{"n_layer": 14, "d_model": 224, "n_head": 4, "n_kv_head": 1, "head_dim": 64, "d_mlp": 896, "vocab_size": 2048, "activation": "tanh_gelu", "norm": "layernorm", "norm_place": "pre", "norm_eps": 1e-05, "positions": "learned", "qk_norm": false, "attn_scale": 0.125, "bias": "all", "tie_embeddings": true, "parallel_block": false, "init": "uniform", "init_std_qkv": 0.0334, "init_std_o": 0.0, "init_std_up": 0.0334, "init_std_down": 0.0, "optimizer": "adam_variant", "lr": 0.00113, "lr_mult_qkv": 0.7, "beta1": 0.9, "lr_head": 0.00613, "grad_clip": 0.5, "warmup_steps": 511, "schedule": "wsd", "decay_fraction": 0.815, "decay_shape": "sqrt", "final_lr_fraction": 0.0, "batch_tokens": 65536, "seq_len": 512, "doc_mask": false, "train_tokens": 371300000, "steps": 5666, "dataset": "wikipedia_en"}
MLP neurons of a small language model. Each row is named by its layer, matrix (up: input weights; down: output weights) and neuron, and shows model dimensions 80-175. Each number is 500 + 50 x the weight over its row's rms, rounded and kept within 0 to 999. Numbers have three digits each.
After each neuron's rows, "fires after" lists the tokens most often just before its 100 highest values on Wikipedia text that the model never trained on. A number after a token or word is its count.

L9.up415:499483559466468430487502468458430514539387491495467512457497526526596555524541495442465415606445506607504526454493460542402551474500514438508516598420498564537523531556516491410601489469497471506472474512582505475567417566516501474458497529501545510577482512472561405534489547451489422539
L9.down415:404477499519448538538555466549494533477486473461521561480510453553539460490552478470463435490471626479454566523512536602492520522561595491481549528487543510483514377511523489492439555527449467414586518446467566499452477572496446493555475545482505521501526510588467487585486565545517505550
fires after: " re" 28, "." 21, " W" 11, " Re" 6, "b" 4

L4.up577:456505572471430466476522439433475570425507432463473522498502501472524491584537352468440495448449548556511533394497486424524460486547600596512478509530521541525484445425541435515502457584487486548458583541580429490554466500500452445521506459528411432492580490515527441632562493410426506491
L4.down577:458533474486346511514426558470469533382473550599552454497556532477439437471530476547523536540492447476538474582554483600430396512479566479582494537471489577498518498527453469508542541601575527561492432499509533447402541539462533475533566428475427470553496524504555524567454444535511504481
fires after: " Nor" 17, " E" 14, " Al" 7, "C" 6, " O" 6, " S" 6

L4.up486:510420530487384538583416532451466524575603494493527529525475489515521548523481455471457495542536542504407505482499549537527458402459550540420567537508443517452547481430482553446481415476526519525529452515475492535482510457522521486561603564526476516460473450502451505614532607435581481525
L4.down486:445450561458538431465560401561468478437458482478486435542527518469585483460496445530436503513523529456515495524536519429545392557628542542475494494575477498505499406535606484522538598396444501476559514518531531497442524508539543572514437432462452533495578558559555599540403507463456494484
fires after: "." 39, ";" 24, " |" 24, "v" 6

L9.up804:503417504479411589420472533555559481492450567426491587490535550459530556525458486411463509537519511584534508415476467419494462474457531532648586547432571494545437541515496511460581387514538601459433486474530436582554464543522471485460435435612574502497545473480474425548551473544480451531
L9.down804:490576637488482446538576622496551464397552484579440466527552456510577416559507528441523567456518549485493434502529559544519524546429574507477462501421454465458573444512464472432450537531548499492525576550546407494530549595468489426491471465437461529530485411531502532486528559467530571517
fires after: " " 59, " |" 10, " Al" 5, "|---|---|" 5, " Un" 4

L5.up858:443367565459426527515414494458489434519487410510542602551541545546517484425495439499370499482461452582572572420530483485558480439497408451524563522477610602455515520591460538544488466530521454441524611513512536536587561617511370495526475486490506490574537543541502426548468528456451434473
L5.down858:529526467459563467412506526492533521393510549526463564433458542528542499549482549502549568457485459435606454506488384585514438529542518549387561487412462528484411476571515487484534516485521554547521546449506566504533514508550529451476507548457510444464480562492493544466486550580482492507
fires after: " |" 85, ";" 8

L5.up44:569554488491578521477449520501527543447563462414564517556520623499502569508509468492386461535493541505523526411501419543466552515582429488471483554515519527588504542464518580493411387476518517461471512450422388602565500517456490541548416493463649541453555455510527511476514463420488482524
L5.down44:471501499530402458511435506470452489409526440485544551583500556494535447479452461513510508468525490470405368467481538577475465466505575512477504502517472528506586559533549423596512455470460570494460472476479439451442506502416534569508462565440470419613605555519486574515501571501421540598
fires after: " (" 32, "ad" 12, " Ad" 10, "com" 8, " Ab" 8, " Am" 6

L4.up326:464528508484460565437571473458554486582541435463535597479573544567452493578524541488466578534455535574568555483525507369551529454491533484451532512544548479484454509525566577435511572446516521499517442465457507555636534488463436480387455475534607537534557440490589452550501551555580445492
L4.down326:556462501490542425447520546519505513480415489595536486569564511530419515613432423420472419506439480437558457495492446570401512567516418553484564485513497541528480591551442421490503383451531469464490467482516489515479468547431574517527509498524456443613518565482511511480423508452466478557
fires after: " " 25, " V" 12, " Re" 10, " re" 10, " O" 8, " S" 5

L8.up871:440564481567503483432513442488519454513488485578476490476503602466476440505532526501511484608386542501471567432498604485493457502510536521498610413561588506442488472567498461492512475545530536532549420508485504467592594531489486477519490538496455527522460498454513429575507518471499458491
L8.down871:499469538569465472532462505488475510468471412413587494483527533569437540469594420488543464570479446623530531484441343443590458482518537521481597481488461559539467586466463455492449444419450484563539556453544486489471467544527500538499489520538579515580457503556571451489522416472452519423
fires after: " " 29, " |" 19, " d" 8, "." 8, "-" 7, "s" 4

L9.up201:493508560450509565394521504529443313505485568490472546491563443521462528550508535456444480542421481516541486446456379533416499463526562571515535528570479435519493410478582506452501535525514575464610515536476525468519430525381475513493543481492536573537389424435508488463416445522488476434
L9.down201:513477430454469409460529510540504482523511488527443548529518492441427502437502507409620479531387534576574515510481535508465503475527497609478493582461488521416558473512388548505619350464503553518494447561523448542507446511541520473424504576475444494511474566509480436603571551473523451487
fires after: " d" 20, "-" 14, " to" 7, " K" 5, " " 4, " a" 4

L4.up426:490451529532497549450558483504481467540459495521510509420517494494423456493475503549506447454463557479458417522514413525518535470524549483505570469492434500429447544558523483510467522497471602561459460543475533446501399529526498412502428492531420496433414511509544473390430542439596466444
L4.down426:470575496520511453415494515478482539508517464496441493506528509469488397462495508436445471504477540528426541450467530457507538531531493507431511501509532446531549544522420521550493565532477593524436535371524464562546471506427602551523496394374507467448493434530548462582548541494459522436
fires after: " " 24, " co" 13, "ad" 7, " bo" 7, "-" 7, " Ho" 4

L6.up839:513499549538440450412527579493474471629508459463469501535406473462368481498539466555476419470518434534399427449595547485521482483530477558471499563395490554603459535547535516440640474518506512437445538473485397468525570525495453553454479437465572509552513551446596384597494477545510519441
L6.down839:511531441518492554524398511472465451495479481608493487486477498422545583606538426498454578561575538360474499389487559511501554503459454500486414453515495513496511546497500550487377500466506564447591483502469447400496475461509469478494468512505410532494461500517454476467479426539465521600
fires after: " " 28, " I" 12, "-" 12, " A" 6, " E" 6, " 1" 6

L9.up266:430393519472498534472442503535481540554423398523487559489465524544499420535533508560543535491513595560501623529562527455451475574519517517515626467534532594440580516550530516516493430472494513472429489588459510417509561546529407433481467530497503556507422467507492431605491557431484495505
L9.down266:492559480468553457479525477560540539440548524458517493513542656436575542509462448523530479508467479490396544570593540539446600588548572421531438473430542456539470381375557446481577558491527502462524579528540525543423614451603484507444406552478460548523460510544550578464473497528508520501
fires after: " " 27, ";" 17, " |" 9, " (" 8, "|" 5

L5.up364:557506474547453537571465461478519501556533444442538563530473555486571480434549459396447464440510498519567552440527598455555469502554480532450525471574412544473540413428556552484503432543510545505514484542461505537554472473606534509531432452474441460540549554551586490474471585432508486491
L5.down364:485411442545530463465481517470473540500549493535536479541411386533479515484460441460452555592521379488518528497474465605571523494583572436506461495554550451478454473465451513479507592490469522501480446550555519492562529503438514459486544510412512474489604408560565580525454465402447553427
fires after: "s" 21, "at" 15, "+" 14, "T" 11, "k" 8, " As" 5

L4.up804:460538500479456475451484554503474531493456492499413494479461652427423532598469522484487527473500479461480542455552462546485455523467428522457502478480415523467509556564571523491447445499491554477543469464608536523514507494473468448539558533455468557632475512487540500501483552508463408526
L4.down804:488505484488480488539575490450478481451497497457411429560505476518493492442503511542445533547486488458555577506554457387451530384512552434491468626410545516604480458463453540436540527423508496557573598513548493476571467598534505514613464417496527570431421538528537531408509542518535481471
fires after: " his" 14, " a" 13, " the" 10, "." 8, " her" 7, " to" 6

L5.up652:512460486516443509415553377496491478558597473485550536422532580538434468415559513572461512445501540583549632484483435470551475509516578520502471438520563472443463526480457541539431519496578558450488468510484499568505593446458516509426454464514564559518538501550512407576502459399597450581
L5.down652:620406547478475509334484534545437472537405463475561509525449486571514429583505435374395460477555514526485463495491492543538503447560467529487541568498487625417528597598477461497489476426493524526470501456452526518533585495528444486436456516522503511576553538469447487482507468485455454433
fires after: " 3" 22, " 1" 17, " " 14, " 2" 9, " 0" 7, "/" 7

L11.up197:411513466505508552504470481491460440522513495432528451404432604535439476572567483472528423492453546558632430439462462468557369421463397500518489586624558566476537516591517511481519382548492420552478403518472546513485547519523510460567513537578518422483558489414459415535513496494474504562
L11.down197:537509545501406506396569550618591496409476497433445476502443505479496639372492517509547559526566490511457520549498508555475558535518488539444468480529491519585459454493489483515470562498506520571552535570433417500488479509459519460533487526474537442535446524462517549498516507476436602555
fires after: " " 63, " (" 4

L4.up714:495620525507494493464439467391547458562450497514546505432517525482497614460484491452447524498541500560464529391479421503476479458569530474570499548522521498447451568528468506524495385413536548494466552436594577466465474505476476472377599533549516491457453437453493461500538536540444512476
L4.down714:551563579484441478481530565480515484558499507568439442521480460494550527538509435508511510433472476438460548550512504543543486535441451443411481507482494475530547377521527432408546430422548479464427560388508487432579519535435486475476533544462594465560515479508507501455515520584488506427
fires after: " f" 18, " in" 18, "s" 8, " m" 7, " to" 7, "st" 6

L11.up631:527583452566537476480496511503468494450394502447442481547479571492426449538517511469592506460482487509576542509492500406581409588588383505632432486484536611555615479590540524465554442518509567494508537553516552589443454498408523491576565469440535516407464560480450421548557389452442521473
L11.down631:483475511447459504548514522457496550515504504470503422485485497556570452440446553526507570540549570595456486455539511403440593471519507570422463414489540507403458475419484521449600588507461489442494510482438479527558481526535538483408430533535545443494571522605518463511501553539511508514
fires after: " " 29, "-" 24, "\n" 8, " an" 8, " (" 6

L5.up674:546523510597518483497416521516419508601489538549493467536511519480506597516474521496427565547500560518533508524447479502402464454419422495492498454520571627505406579472511498495523404602425503458586484444550451430515390486472471474488509528496384468581453458457452469466541570531457420517
L5.down674:559409471488529476540363560548473512572497482482495493560475410530592480511464515428447400447468495473483444546434505575545474544450489454453552485500501395498559386559538513407466439436471487433490526476477390557420536580490542497522489473487553490541507565455550525533530467652495496474
fires after: " to" 35, " f" 11, " help" 7, "ed" 7, "led" 4

L8.up23:495508522347502497424532408533551403526478459456542505502475612494583508423533431507537455528474493480558472427527469514496457464563577456474561573471490523516547453479563539454549437544459479538579499499551470424506501470508446490479519452508428435519428466500481417485497441418490483560
L8.down23:479333485587456451559555490475463526530514515476471411507469474546548452550537505508528607469532519427422598525535527530540590449525533481551516497417544632477489438548413551489515562460526529571499481514501530561519467658466496412474496550442565532535477490541448514517457475495485486527
fires after: " M" 17, "\n" 16, " D" 9, " C" 7, " J" 7, " K" 6

L6.up857:511539586499458526541484478575547447532422502520510464542492518549477510471477518536475537438511432443444502463538460421501412505525548530496511525535483592538513500596543498495515478396477598436515492445410446540576505542497486550447575511531506402463546479611472528556484540424406466473
L6.down857:456488539553401437477493564521514516533565479455481478615479460492504546501513492440537462543543468594535484473566600593507536581462414500505512416435423428506449484534516538474511525478447392520511504507506487440493531519541470554568502612445440496492486485545486504483512454491527503528
fires after: ";" 28, " |" 22, " Ra" 13, "s" 9, "-" 4

L9.up200:388426417487444465524524516553583479575421490495444575548573509568469543531465469531500576581401468447503553439539507536575469446536456485500508495433607455492500429432570612466478487519466510469511453503526461446522596531506443482555471520496490496593532532497462403569576559509461430524
L9.down200:501635557507519481469487568556561493530469361463533365529512488454489557444587335450544428501443469539550508553507411475407527550454579402508534421468440535503427456539485454535440553441565454473555473451523538570556546597485490475472390549529565522454542486551464540485423550492510476469
fires after: "\n" 62, " |" 15, ":" 7

L2.up679:575452499449520572432471552468539486456429424506458517426453525490523557483528500499526515506557531530452519521499533430436475558511422420513567444519463551587535512479629488562518427519518509589445517441568532526545542599556556510509535553435524430406541504472490537495529557470482522405
L2.down679:421447452480467517586522432580540510525549566482479510643513564436509514485432472451462448479454494489430515593420550451501614483472487505589525507533549476461571558497495399507542558440494491516563625522400480547542472448501497503451466417549441503497565474549422501555476500542490514523
fires after: "ite" 12, "ru" 11, "te" 10, "tra" 10, "fe" 9

L11.up39:507504602540469591430475421500617395544423522575473500496454541469399467527559522558459553455460485564494537415463457477587400466464482413512551542525524624538621479551544511557465445469509446478560512447517536453522537492545557544534525520532585532545439474541416436562523478531512586501
L11.down39:577513485451450591520457505417504516499489405433427578516389450452517550476471460518572486464501457545534513532510610471466522470476450528500484508502431431487417596552457470507523467440441547549545519498510476498514443497473510430497435573483518473551572460590519488500464556547525436442
fires after: " |" 66, ";" 15, " a" 12

L8.up86:427498503559482477404515473548527473510496452477478503537416506518455453532479515431494444526505532461459441476539531485429431502560477455532493471508445506579512551570499609417493461526535450570485545546535535555496551630450410516472449483579551483592600452519508412446486546543516411443
L8.down86:532568526492471561534370528423477522465420405508459428488504448447470504457527427457474480502443506508550481407554478608517530524544508544494477497510491552434542563586483532528460510540567494566521543515441525514389508518530540503543563437533531591505534515534471464551422483408554563513
fires after: " " 24, "-" 21, " con" 10, " re" 6, " dis" 5, " (" 5

L5.up513:417539470501486420532538564439494543455484483534406491439431603513479556527520547427457460443455477561512583479482439540614453487519564520513466554491378529483493420525530518521601533534516506507465515489554541504525487449549510421499523577528404477492523496561426493454519561488435439519
L5.down513:584542536520414524518553478517519535446567473568461377662573522438437428529494521502427494546504505441491558535517481417571459389488481509495492575539600498489497399500500437471434547523411523497522540487484563466545526478509453353482476478482493483525508472483542471543500495543519479526
fires after: " a" 29, " the" 29, "er" 5, " A" 5, " in" 4

L4.up213:439550447503514434450407505487557512467451500492550435449520576538471566376536538513515555440470523519527385516483545491480418524473488480513483449515491566461446468420486574579553605460534547540468463471507537480474442416485461546542558515456439475593454430541411466424415495489454483496
L4.down213:619469548437525520453511537482539441453525504542497550582463559435589537486460497401428516454538519521439515430449442519410490556505456477458526448574533465504516520527570416433608519454468442462414560513564451592437431591517500468559432431476486481559506514489611454532479431574473498524
fires after: " f" 45, "ed" 14, " tr" 11, " F" 6, "low" 5

L8.up40:530468491471452436430442510494481631502502495448470517569473567564444509598556543501515533479509537478540503500482504438482372452451487432458504482556463419541450437548644573463538422435442549551550542544507589483433507555519537485493565513456476490523522484468530482519572509481498399498
L8.down40:515488502476463568562509496449579509516488503493390457490480459418499573470364529574525493496523400555461562510453412545519528505496453629478488546495539555515561540468482426515492545404573487605457558596477522519506529542507428441498495527530479535478541472493424486408486499482494481459
fires after: " " 30, " a" 21, " the" 13, " A" 5, "s" 4, "A" 4

L4.up743:531495526480485477528534588500543505579492572540499516486451504578389456545474505441372523582491526460538442468485508487430537508544473505498583478537559547489466582583530472448479374583534515392455468491493505471496506543557530518462520570531561534447519482438562500510555439525412533494
L4.down743:465526418499434456441500402619515518527433463457412506520473549499610450559627500380543428510483414499499488627471491603558399584539490547476498519414534458493497499501470504480462392552455476504499567461505483469488611440438582497465449440557477473510491627487553558500459507499494529514
fires after: "s" 47, " (" 19, " " 13, " w" 6, "ho" 4

L4.up54:459436524472447515532489409560483536493419482553447557528442492455402485511588533546553584516571556507482559403444514445437449578537522519530482566481524517435496478490468484544562493517508461467451561450544564453531481593598437494509568395519454546523483503510451434497575563439514488485
L4.down54:535441463512560429477436492517482520467490504509543472500526494504551496497512557460446434527486402480545502556568511568507557562418430489527461576513441428494540531541520541530504489591479512527523406471496542517453421408490525518468503456499487555562401562485490550485560496499461427473
fires after: " |" 36, ":" 8, "|" 4, "-" 4, " 12" 4

L6.up657:605417544479517486446537471539477530510376550406563490547438582448475477564559476560517495425475500440462466391545513483476491449442537496453441562493588527429527449482505560471532397505467547385543496433561494573543535501444480551562477531459470598530462484430401420498425505495495523579
L6.down657:537517491552568472527471608461485516495579565450515450664495520480536507497478470506447474503450556528469503545540554420552457602537474470577587418439477478491528589542479521447459495476506461501425544554467466415524536481460501507529535647499507423503391607453540570438498406522594480511
fires after: " the" 17, " of" 9, " at" 8, " a" 6, " to" 5, "ha" 5

L6.up103:548470495451397442416509450501516419470497454496515504482544549487607442522548476454426424500428581545453589518483488445509494509543533509546463463535486558468465433550484466495532436578472538542554553438452443463534500566432490476565486562577399398460446464504590447459440565438533489541
L6.down103:437444455517479445521511505482505427498524589449484455530572449558498496495527589533531508413482529516581414437593543532526605580548558619438472471438499466498471627541547561450541492479495471496628441490480548517496464443533602497560544464395582520474545515555443513400484434540502473475
fires after: " \"" 12, "d" 10, "-" 10, " M" 8, " G" 6, " C" 5

L6.up4:607467545558531410505493421534485507488429507550489485446552527539492494533565493405434526453435541491500467453496439447580497491577521563483511548511509440521530462490575513541454472404564540436564510521498495488431575518548554528491605537520565424572534457443482487527424472360495423470
L6.down4:534515420470421507503532567470549463455557484381522468527446453531499482519484460560515495418489517509429448505512463432493470415436497518571518579476505600407446474584467474523510644551581475522425477621567527498600522574458452444531469473440502544551531542438463496489562506585495461536
fires after: " P" 23, " A" 9, "P" 7, "s" 7, " K" 6, "==" 6

L5.up557:461472512484503513474450568523511482628430523521489559520519554519368475378459522512442421510555521496487521502508546497481543469537426536604501455539506546529541572577513430474528429539503513408545495504471461584574526563568411503452466526462539483547457445484446439572574472522417424489
L5.down557:569472440519535483601488474499535468475562469490496457549523490552537504587486492439409488418598443519461484500382487579526523446519504468428546486437492529490434496548499415528450549482471495523497534471543571415499552477637497600490435478559439595533447452482576519466439524492462452521
fires after: " " 77, "com" 10, " un" 8

L8.up175:558559522532516521496514498495545451598469467426367505506455496459445463510505538494391487576455564487595492489488482412542524506487450458529535539535584555572525484518482556409450435464528536576513523484545541592474521494508462547420471486609563458400498525357530392664537495459498534519
L8.down175:462531414531496466441489543459518565534510497609568449441497556363518491517548418531532555499537498554480502552533522620498443502473542554513487399543475480447516373457462422551455503486551478487478514471480471513639446554477542403463442489510428438495523504560491477449426562491439512577
fires after: " " 33, "s" 17, " de" 17, " S" 4

L6.up829:525486499471457515388479534503507519503528530490422579465528572558461440500475626516449545576395490511471434452519504513446522454584512557543548470599484501436554413451495486501570517410527556508551573437530446563528379464533494532417545567502448517474518416406426439425597489465452535533
L6.down829:542568486548487482476410437558540409494431609511496456580565519464528476542506505578525518448424526491510620478485484531407504508512482475467624476485546470517500446460568421434516557607594474459511447559485464495522528485486501543448472530456432566486547474518455541478508426562578521513
fires after: "s" 36, " p" 11, "c" 10, "tro" 5, " " 5

L8.up184:478487473455549522493544567429410480440504555495317622556596570511552478545533470504447511525564575500532558510531436527504484530475524503500545415526507421558533476523440468575564430424443438515578520438551438459487508535500416478534422533515386527507498461475501500619525461547523406523
L8.down184:486487480610540423493485513537460510534514536462434511524476431542399454592522540485481557587509533509509491467425548566582568499441466447501501486479432488349510468483472405496484585595558473384449534404475535480578545423553531401498397561495448550609493481591486485477507477533508432422
fires after: " |" 50, "c" 9, "s" 5, " M" 4

L4.up500:544455460579395471473498486413517516482524454518483484550492490620414549530490467541448542540438444544414475396525564503595421493555447534549555472527517563529491496606554433470564505441482556427475505438514447504542451501532369540491505505418482444604532505570476361548532483534416486521
L4.down500:422471524462510507443465502469456488438528487537516536574436504546602410484483403355397536538556483526502503527480479458403611494457520438532545445466562550435517491531552499520499504474549493582612465570482451492489515470494507469465551461575495470499510515467412613485464563541487530538
fires after: "," 24, " " 13, ";" 11, " and" 11, "-" 9, " is" 9

L9.up533:534514559409443477466485458518522452554400549472456619483502515549491436474506615436481399467477531504496530456572555461510490516503534506538546487497439567573559547532478429429553486517484531437506447408537466525517480570478419478476515561458463527510509507366498409462609548546557472510
L9.down533:540504563516457494498506603457441478527512420416452532438428500485495534543602578573550582454522536449440527529463571525452575451516531470518604538506527485504442485502510532455531566455476621516459507570517456529558479559526454443525425533480507479404546412408437542411467502558460475456
fires after: " " 42, "y" 8, " was" 4

L9.up701:496504468452546543523552642533498524542457459484535552537557581511494410497514608516421456532493495512642532447560460441533487555528504495453504476509565503529594579542561429403472437543487599483534514534483600488578464547501479535429484564505526492480472552488498543554447544485548472524
L9.down701:482582550514402391569509443412540480520553470438489474394492531496487535527553485401505548555509503548487442513463458434449548500487551488607542552411499495503487446522479433564507535488491480479467507575505555518502505453444513483493394550512429460499474524553480483430490527549518432515
fires after: " " 39, " |" 14, "," 11, " film" 4, " S" 4

L6.up417:510440443544432427464529558497560563557455473401545491539459582468478445537567426479514538480475533525461476496483466479507473425492582419577515503549545512563472424556425542483431533517555502420561539566577508579599471508551414650426504423498450531524527469498474477551531477523535468522
L6.down417:605580528499562572503489562568474557602422488615539495477540471440504546491526440481530512587471591529404479559496543570522450561461458463506512517543429367474578555551589413423492474496537488505578429528548440435552563499498583587547511527535511511565429497493577422426539612486453473452
fires after: " C" 14, " A" 12, " the" 11, " S" 7, " E" 7, " T" 6

L8.up820:435531527471490536412414484493425478551497510513549551502443501555540450452546510547447476506527474405518540485464474451468481451512543510581545470539557549470528445482478517441532416445576535423459470597483492518543502466498438482457480523550420517556465539456466466540435534513521460482
L8.down820:502525534472528575574505479493520453496493581515514523523517493484516440509492514516454400517456468447535522497568563549552614623425624591483516521504440531551511509532537422441515468483427377546581475461541404548533495463430548342449437538479577495504481522486495533442542524503511501502
fires after: " " 20, " D" 18, " (" 14, "-" 8, "iv" 5

L9.up66:546541436552467475481502451496487554587471439406546531537519553549453520476516453567511603488557514505424426593531494508575547487566561500451431532569457540583510544583492502534512561646529527475520506536528520492556451555409490470507520514532471503525463409441466536536482490554437424444
L9.down66:470494580554466534396500547546446464484544630492489466500507453547443520499472487431555492517503474619549460446546496588546426439567451516505453521392490534541585550488531525548519478517553499443442525530521509514579436463525515505431464501520583468475402531563563510488565504462501556511
fires after: " a" 28, " A" 14, "A" 13, " " 9, "|" 9

L6.up882:532431419433471488441586528445490560512418526411554534528468536574422398593597533418454554450530599472555600455450433500490446504502482543525479535568537529500505506576420448526515456438558608462580416523452482443517548523507430524410558487457464518507524514424512439582422560507470440480
L6.down882:481537490466474497564495532516484484520557455440458516518485460532570483480479566473505518536498490458519512576523503446419549573536621505577594565480484483537386432591498537568452542454461359538540511435513530499478540544553510435510441528489525461519568465508517596528485515500493479487
fires after: " C" 19, " L" 13, " " 9, " c" 8, "±" 7, " H" 5

L8.up480:539545468531465579490512518590630577622523463514605552563450548553437461469522518466506487421476488489487498491561367412515442485440468439573466465568521494569513581564434477414561469445417517506534438558449446440553449560506531549493512457515571454509562508580560533452578511552524438534
L8.down480:420439567459514407465447455454570450511496484453447539437501556496419482516565534549574585566502483486500448568577485518550537429428461413497459568453438518529507538518611655499479581482530514526598491552549513507507408507475574527505540478506570416423515495476460498573445536404514525576
fires after: " " 25, "te" 13, " |" 10, "ent" 8, "-" 5, "st" 4

L4.up773:425512507433532490482367463523454524534433442540467492516497631534485508517532593461459472546440446495420467479473472511590489516435529499567546479500502577496557540572575472455596464590508559384443466526538473491453500617487498514403452517490544572519456514608489491422492521487490492521
L4.down773:565526396519518522577482456546510501517486436552513575507474464436423668500518408448486511512496514430489494491488477565530583517470575482410506509511521487494432417512423473515487466437394419564472575521514457581492510374525482490571462560481515500498553430437422529512517502513538511433
fires after: " con" 24, " " 23, " part" 4

L5.up700:567478477452411524512520487361470429573476465439436470504506459524525477471587587511457575432639463543474474459576555428494494425502562560485508525519568460479434524421463570487524466540499503500454475504503479554445437576555439516569547535459495455478464555543532454551602606496538408493
L5.down700:493530487524575535482487426511477494380522503526536504542476466505536418514553477548357541509577495422527499517439430514586550509560515386487485454517515468603507444559531516424570500471513552515448410467476521492506493446482493547496467462500531422422540616604437583654450470492442532478
fires after: ";" 40, " |" 13, "T" 9, " P" 7, "s" 6

L9.up450:577444530450485526379422529508537497463399441472543535554538541507463473532498425408589543488443458576567498466560518549566502468478481494501506499418449441525429540611622599536439437465491548459508442541572465535520509536510485495484489497529492541606569429519580442472508514497484420532
L9.down450:523452444596490466512502543503467507488513472458464535447526522500466490387468453485523547531481556528442524494495543525449557482484552458572495441412527516527448563525459479565498505544583545612526483429500570446500489626485429404495512548427536501518530508422431529489474443516505542447
fires after: "\n" 97

L6.up416:486533524454429475481476589597445517567460596492496575468447516629485460492465524487443608492505482429471509440510469543511469421418544503538555506539552549445461462589414435484439409591460467429521505513438485494493523495476555484567418540542478529469390500467445485639525471477473541470
L6.down416:487515476519535495476570411533542422504510494528401500565528562500492453425496427504430445523455549578620479444513537499486551526556527530535583477483540506566491461546502540467515434432495422501501499552488537513521508549450492536455508533463468495616499584527484505516551523518497452595
fires after: " the" 26, " a" 7, " Y" 7, " The" 5, "The" 5

L5.up888:420421535527506519516477432495577443535584489536487545441529515535453461539526531511502543622544499546413484487587517445467441471476569421433490516468386485414520446475517530426455471538484525489494513588527527500477480434422448330538552457456460507457428413584458590466505453519520538538
L5.down888:419462507443609474436472642478523418448523549385433524537502512513457505582464410519456497427477530402472512515532490569460490588433529569467506470586481473579541601506584497540579496464472481523435520471512511469344555459482571544486605527405460558485451540537415510510489441567432529537
fires after: "qua" 16, "re" 15, " c" 14, " War" 7, "c" 6, "hi" 6

L4.up744:474560490506405467451548563526591461534585456514519479490440446367479498575570504586442523484574506547508523437534478506482527573539501469471436566450491510480535466531501528461484557546448488565524517464522574526490516481543504518495481503552390523415419519496472407559574559423581494462
L4.down744:504498496479426469507530646437545534552468564570561486379477536521457541476505539466497449544529469423489472410408561572462448432483503561381530479585510437524585522500496508426548471514402541508482512506472501561515477528392442575613484480474512490490550591521532455518476489549430488488
fires after: " |" 33, "01" 14, " 3" 10

L4.up1:454490610485471544579486552413463488479493481522436534461435516412510590471537542501465535486470559421451560408596463514389469521539520473482519524561471434555472477599413562546502464516422448502516514477614455378539437552419563471501458530560505451411478501385516453523595574498475451516
L4.down1:542409443547441445437496492472540442532536497492474485472462563464443546508458484494480600499480519430484544516578445500524453572497456435498558469536503536541531572584473449514507571450559500483521481431478496579593496427545510484514491555503537495455531531514488554544536432475573541537
fires after: " to" 42, "s" 12, " |" 7, " 6" 4, " 2" 4

L4.up446:650524573523507488459489545543475507496461435551499474513521429553416391441465534488533515482495510574447502461580437386529521423509517611519410544570581521478551431523524611431490485507567503433576562492509482458535450467473543511430510471425554479505437476430547453513524533411422519527
L4.down446:511427549475478577453505454531549494539564526570491546630480451533430533493471560519514482542530394485391445546473456539415444489558467507422508458482449539528514426448534420512502494383486479504535435483440538509537479493456504517559435532494499526437584505523569583432460443495506547491
fires after: " Ma" 23, " Ro" 14, " Po" 8, " Ra" 8, " Ja" 6

L4.up323:428503506465485395586465503473501592581520425456405616451535664538517499595537499521399607531409592579475547443537424424529506407514556515531415438507516488525474446568468489516594540462582453431551535468520472558580496517481552513467496508566600479559500477514540314570436460502452442492
L4.down323:487442459548436493492504503495578414540491550607577530492509456464581480511479458419452526456527543442461556520504582457596444514548486527495463428460537503443571458538494488530522513535472453387561487619466398612531506463468530495496445498460493474554481591510454491449471465455544460482
fires after: " re" 47, " de" 14, " Re" 13, " comp" 6

L5.up835:570501548571472530507533553493509486405429525463558424509487598470520460464451467545527507432440563478490503452559508568531496528591463396485437462468431462530537507495512521493524575577511539497408490569558456518477498493477550483503524526450443509579466392453609557456535522599375512419
L5.down835:458499438478429387505456450497469564489517550534432504519537483470529491477412509548433543490530557607481389522535481443506528478527539432478403627482509545536482478419539448573446383527530515489562471562443456523518475485460492506486443397456506518476535563508434489536541444393582482533
fires after: "A" 29, " a" 15, "co" 7, " A" 6, "par" 4, "cc" 4

L9.up611:527490436432458523499418511496476446529474520432469476526540470561535518532468547427425528509450503491504584434554542514567482417585421457583491505528561473520521489500529411477478428465467561527533438474432451515502492439441527480499543447576553445573508497491449468503520506464497395545
L9.down611:522514565568530489413491415557477529424478532502434560435533446497521501477469515529484448568507451538523458509421417504558562540471508449481492563498447537528407489530435556538512454489493473496503461446559608519504515491545467501519477542492446460505547511537566491576448447531548412465
fires after: " (" 28, "\n" 17, "-" 7, " " 7, "born" 5, "or" 5

L5.up680:507486596472449460491472484498482536447470463388479528548530521530508428540476554480565567537459517589507565488580504492506508394473596531539441520534550554580496453565474510472494459589531519571477572600541514484534442552543477507451480428511435461531448523494517392542559495500422538517
L5.down680:514442524437562562536510464476417416459468488499563538573502437422465517590495543472444520477464499524506501485437545608445465566427546483368571621521483494506535532564465537466541508516492536578468509495482417509583443589436565480507488621484551384508489401489421512472524415482460513492
fires after: " Ra" 36, " S" 34, "S" 16